From a checkpoint of a small transformer trained on Wikipedia.
Size: width 192, 7.87M parameters.
MLP neurons of a small language model. Each row is named by its layer, matrix (gate and up: input weights) and neuron, and shows model dimensions 112-175. Each number is 200 + 30 x the weight over its row's rms, rounded and kept within 0 to 999. A neuron's up and down rows have the sign that makes its largest values positive.
A block is one neuron, or neurons of one layer that tend to fire together. After each block is what it responds to, as a language model described it from the Wikipedia text at the highest values.

L3.gate2,220,199,214,193,209,243,204,186,202,180,242,201,219,197,176,209,217,238,209,194,188,230,205,165,206,196,135,212,217,199,199,173,251,236,160,232,202,224,254,221,210,189,152,218,184,183,139,204,177,186,197,193,164,191,246,218,202,176,235,205,201,159,188,234
L3.up2,203,198,204,195,197,213,207,200,216,211,186,235,204,181,187,230,240,247,243,243,216,178,193,196,181,216,152,229,172,209,198,187,269,218,174,260,218,208,282,194,235,235,220,249,195,230,165,203,198,204,275,176,174,159,194,203,209,199,255,230,194,178,175,214
L3.gate101,223,210,235,231,185,183,163,241,207,217,238,190,190,215,245,220,181,176,248,246,181,201,265,201,193,188,188,196,162,181,251,237,188,215,199,197,248,189,264,208,236,201,194,221,169,222,215,155,200,235,220,201,222,161,198,212,189,254,192,288,142,237,215,172
L3.up101,193,211,184,175,233,233,257,154,195,178,205,236,177,179,175,161,218,212,274,249,164,208,195,170,167,225,213,197,170,172,162,240,193,218,153,187,196,198,220,154,205,199,169,194,233,144,188,174,164,175,208,210,172,217,195,200,209,164,177,190,210,196,213,179
L3.gate117,252,212,160,224,201,191,169,220,178,223,253,175,176,256,171,117,193,225,197,205,185,188,161,199,224,248,193,208,220,199,204,238,174,240,167,198,216,194,216,185,158,232,204,225,220,188,213,210,193,192,176,208,193,190,248,216,190,200,253,183,211,218,212,170
L3.up117,227,209,175,279,193,167,137,162,193,189,206,267,163,225,202,217,129,220,215,229,159,176,201,245,278,192,160,212,194,201,196,211,211,190,187,205,173,149,219,174,194,216,146,247,237,199,208,209,204,133,148,217,223,201,224,163,243,237,231,212,240,207,235,187
L3.gate177,161,241,168,152,185,192,182,245,187,256,268,171,184,207,223,216,251,239,203,186,157,223,191,194,246,210,154,225,224,195,242,177,255,185,180,232,205,227,203,167,265,220,207,235,210,211,193,236,168,198,225,180,192,190,217,222,183,153,204,161,257,182,206,179
L3.up177,208,187,186,199,195,217,187,177,185,227,180,184,249,193,180,205,185,208,237,274,172,245,204,166,214,169,217,232,193,151,216,163,199,142,202,217,159,244,233,178,256,148,231,194,166,180,202,200,117,165,197,186,220,183,195,200,219,228,200,216,216,157,208,219
L3.gate248,203,180,230,197,161,192,247,177,180,186,168,207,155,200,232,141,174,242,230,239,155,170,182,202,206,238,244,224,212,231,226,188,210,212,201,259,252,228,196,175,174,161,181,171,139,235,173,171,162,145,169,193,211,214,192,165,208,173,225,172,197,218,178,194
L3.up248,234,227,193,255,193,227,130,218,189,210,229,176,150,172,206,190,194,207,245,213,214,209,221,207,231,243,188,207,207,202,188,217,218,222,214,216,228,199,183,169,136,210,219,205,174,192,213,148,183,214,220,205,208,192,220,248,210,205,209,259,226,234,248,206
L3.gate255,228,181,173,195,244,217,156,241,205,212,179,177,201,228,189,171,180,202,167,235,186,198,204,218,255,224,208,203,163,209,130,204,227,211,230,236,113,150,197,159,171,197,139,175,180,174,216,184,213,233,251,208,188,159,190,195,159,214,172,207,189,160,213,248
L3.up255,164,237,180,186,217,222,248,212,197,142,171,183,124,179,148,215,164,256,212,231,194,198,196,209,199,143,173,224,193,188,194,155,243,203,225,231,176,145,181,177,197,251,201,189,168,189,230,195,212,127,248,214,193,187,150,176,239,197,142,141,189,204,210,249
L3.gate257,228,157,196,177,196,210,210,239,199,224,186,212,166,183,179,196,216,218,279,254,206,180,207,184,211,204,179,182,234,194,240,220,215,179,268,266,163,174,172,154,215,227,195,187,183,218,190,188,184,156,170,162,175,212,233,193,191,195,213,199,239,206,133,164
L3.up257,196,153,225,167,248,173,221,227,207,195,179,218,143,208,152,199,210,234,222,166,192,266,195,165,200,211,261,145,232,161,156,222,178,174,193,203,204,224,180,184,205,200,158,223,199,230,205,159,149,158,216,183,194,186,171,288,211,209,166,218,194,189,159,131
L3.gate284,199,190,202,195,210,154,162,198,208,175,169,183,237,219,227,151,246,211,234,197,221,170,187,160,161,178,166,179,220,185,192,105,163,225,202,234,259,186,193,193,249,200,194,231,230,181,249,125,175,152,220,200,240,171,155,158,176,244,242,177,226,215,163,175
L3.up284,226,145,173,251,105,202,199,240,168,231,206,186,208,214,244,198,153,174,213,160,183,206,186,224,249,203,241,178,260,182,199,187,228,197,208,191,235,200,224,225,203,199,214,160,246,190,179,190,226,145,164,191,230,189,178,236,200,227,175,201,221,224,169,208
L3.gate355,224,185,234,263,225,230,158,166,200,179,176,217,168,162,205,226,179,228,166,200,221,226,125,263,150,172,243,156,192,228,223,204,216,195,229,190,222,212,242,227,229,192,200,207,251,137,168,168,187,171,161,221,179,135,206,196,191,258,218,266,173,272,183,212
L3.up355,246,167,264,229,197,192,143,211,211,217,205,200,171,190,183,156,207,227,291,211,213,188,220,198,252,166,189,199,174,127,219,191,148,189,196,203,198,198,187,220,230,180,216,210,215,159,150,214,176,138,188,197,158,98,228,208,215,201,179,222,243,224,186,231
L3.gate401,182,179,196,177,165,230,213,182,180,195,211,240,195,229,171,219,184,231,201,197,164,201,181,204,244,243,184,208,207,193,155,223,253,216,217,167,203,196,183,247,149,242,174,200,183,247,209,227,200,167,208,150,173,194,222,200,178,197,151,239,229,241,222,170
L3.up401,179,204,186,184,180,233,214,216,204,235,208,215,193,181,210,228,221,158,213,201,177,208,170,252,205,203,197,201,220,210,183,220,200,158,179,154,218,186,232,218,126,240,160,176,228,228,206,224,197,162,220,165,196,183,151,169,219,242,182,213,265,180,233,199
L3.gate412,173,179,257,224,179,244,212,178,217,231,199,150,150,180,217,206,162,173,258,226,198,210,192,199,159,240,214,233,152,215,230,228,130,155,175,205,232,226,227,208,191,200,231,220,148,217,194,211,196,251,184,173,172,239,196,195,165,196,181,257,200,204,169,220
L3.up412,196,211,191,180,212,243,201,163,172,230,224,140,221,186,231,170,187,218,216,183,214,208,217,147,199,230,195,199,186,189,215,238,147,216,168,207,263,271,218,166,170,183,235,168,154,194,201,149,179,146,201,222,218,241,225,255,217,158,158,215,152,186,152,208
L3.gate424,242,122,213,252,121,211,235,178,193,156,198,213,170,241,170,159,186,230,162,270,144,179,128,186,262,249,224,175,212,168,190,186,147,180,204,203,173,215,201,266,195,245,225,165,241,186,167,153,195,166,210,170,193,192,236,166,192,189,241,247,241,226,180,197
L3.up424,190,179,180,110,164,176,220,203,221,183,245,221,124,199,205,242,250,166,196,221,199,246,173,181,206,256,199,196,232,187,183,239,215,182,203,197,219,194,166,253,229,234,194,195,169,221,189,197,193,198,214,200,257,198,185,187,167,216,140,210,224,246,221,202
L3.gate428,161,214,186,174,197,161,240,225,218,228,212,183,223,169,159,190,165,159,165,227,220,170,310,202,243,211,189,220,233,188,202,202,215,247,203,202,175,207,153,236,181,152,223,141,134,206,224,207,204,214,157,180,175,168,164,203,215,247,237,174,175,285,172,206
L3.up428,181,197,187,180,189,205,216,203,208,182,226,182,188,189,233,251,211,244,236,150,210,211,225,220,268,192,175,157,197,231,217,231,164,221,149,247,190,213,161,188,201,181,259,221,156,207,231,192,183,161,184,191,217,244,211,170,218,186,219,182,137,156,213,192
L3.gate443,136,205,212,151,220,203,205,185,206,198,260,194,170,170,219,147,241,216,212,184,197,253,188,192,228,164,206,190,226,229,207,247,176,227,226,198,222,183,173,226,176,153,164,216,193,219,172,152,146,197,216,209,185,193,233,186,174,176,212,218,214,158,239,138
L3.up443,272,223,160,189,166,178,165,170,196,171,238,192,223,223,219,192,156,167,242,198,213,229,209,199,228,171,245,240,199,213,220,173,219,242,210,222,190,209,231,171,199,267,226,203,181,246,205,215,200,168,209,200,206,142,247,207,167,284,223,226,201,217,174,207
L3.gate475,186,187,204,198,182,193,179,191,210,176,258,204,251,237,204,165,189,210,208,208,162,180,198,124,207,229,199,185,139,181,203,182,214,179,277,200,193,256,256,225,199,188,197,208,162,250,198,236,219,205,190,217,173,192,218,227,240,186,198,225,180,141,225,198
L3.up475,243,149,163,149,154,194,172,183,207,208,219,233,148,243,223,167,164,227,185,209,177,205,190,127,213,202,198,155,178,229,216,212,233,230,220,162,213,221,166,253,196,193,229,206,181,237,207,205,202,210,189,214,173,191,227,242,259,193,189,138,210,198,240,232
L3.gate502,246,220,184,168,161,162,166,216,171,232,192,144,202,228,204,174,257,187,185,198,228,187,205,176,131,161,187,219,234,199,219,210,214,191,186,248,186,244,189,200,186,216,213,216,202,168,186,187,176,218,188,199,169,133,205,216,206,187,227,210,196,238,212,222
L3.up502,212,146,242,226,180,197,182,221,215,150,156,198,128,179,172,194,184,211,202,231,212,176,209,165,227,199,213,212,184,247,191,209,174,165,240,197,192,271,203,156,198,214,216,195,192,126,144,203,221,155,242,160,221,242,199,238,234,221,198,208,196,250,163,217
Mid-word vowel pieces. Word-internal fragments, often a vowel piece after a capitalized consonant-cluster opening such as Cr, Br, Gr, mostly in proper names (McGr-aw, Cr-um-lin, Br-und-isium).

L7.gate92,257,199,205,173,198,227,202,234,189,147,195,224,153,211,161,197,202,149,209,145,227,219,216,248,214,174,225,188,166,207,191,193,209,173,208,180,226,152,136,166,185,156,144,264,194,204,139,187,227,169,207,162,191,167,190,221,229,245,185,242,223,180,190,181
L7.up92,212,224,158,244,253,188,219,183,152,204,181,173,201,199,155,158,181,141,209,180,214,208,232,219,201,239,173,230,161,201,179,222,194,194,181,200,202,182,186,182,173,207,193,170,158,201,159,196,205,238,192,185,215,189,174,167,180,190,156,188,274,185,234,216
Before a person's name. Words or punctuation right before an expected personal name: kinship words (his wife, daughter), titles (President), married, and table pipes/colons before candidate names.

L8.gate38,150,202,145,196,194,224,194,217,186,202,223,210,222,214,226,188,244,203,210,185,238,212,204,209,186,229,172,235,216,200,146,134,143,206,211,205,167,230,163,250,141,201,194,212,168,184,205,187,120,251,166,98,178,185,178,222,198,176,211,222,253,224,182,156
L8.up38,219,170,234,184,207,246,215,210,216,207,189,200,210,192,202,215,152,243,203,176,168,218,154,232,187,203,223,199,215,186,168,189,190,154,131,259,151,142,190,232,232,199,224,245,181,191,245,211,193,226,233,125,188,266,158,234,216,143,187,175,194,184,192,231
L8.gate171,163,185,170,211,194,172,206,200,177,208,218,269,214,191,160,248,186,248,182,224,205,188,214,261,202,217,218,206,238,184,166,170,247,190,236,230,165,207,234,187,194,191,211,171,243,178,190,190,194,217,195,187,219,286,188,210,227,176,183,161,228,163,230,235
L8.up171,167,189,218,196,211,137,172,162,209,201,233,203,181,238,216,183,169,199,206,205,212,200,184,205,231,186,190,200,170,200,195,218,205,162,187,178,248,171,132,149,154,219,134,205,195,225,162,165,183,225,214,233,199,189,241,176,173,223,259,132,224,205,242,253
L8.gate175,200,166,163,226,191,139,131,177,206,183,243,223,133,177,212,209,245,165,180,225,195,216,236,180,187,202,217,159,154,246,153,223,228,184,276,193,154,180,204,192,179,168,182,194,234,175,228,206,190,192,222,204,195,191,198,224,234,214,204,217,170,190,186,210
L8.up175,186,147,183,229,184,228,218,170,179,190,180,242,205,213,201,217,235,163,219,198,195,161,244,184,190,148,211,192,206,217,195,160,156,183,183,161,212,180,218,203,205,145,217,225,223,249,146,183,185,185,186,189,154,205,240,206,223,205,210,190,210,240,178,197
L8.gate238,223,235,158,240,178,189,167,208,254,196,239,209,124,232,169,176,250,200,215,205,230,215,192,209,174,235,204,211,185,207,251,205,205,202,265,255,228,209,175,211,211,151,217,213,200,218,212,241,165,246,208,135,225,202,191,206,211,149,217,241,145,221,148,203
L8.up238,193,206,216,285,195,214,173,153,207,177,224,254,175,192,165,189,207,138,212,173,213,179,220,212,185,201,208,158,212,198,247,183,171,141,184,219,146,136,159,214,216,165,194,223,168,220,167,150,226,232,176,202,209,219,155,215,189,179,237,183,178,197,178,155
Opening quotes on names. Opening quotation marks that start a nickname, coined name or title, e.g. Kristian "Kellex", the name "Trailer Train"; also role words like the, leader, Governor before "of".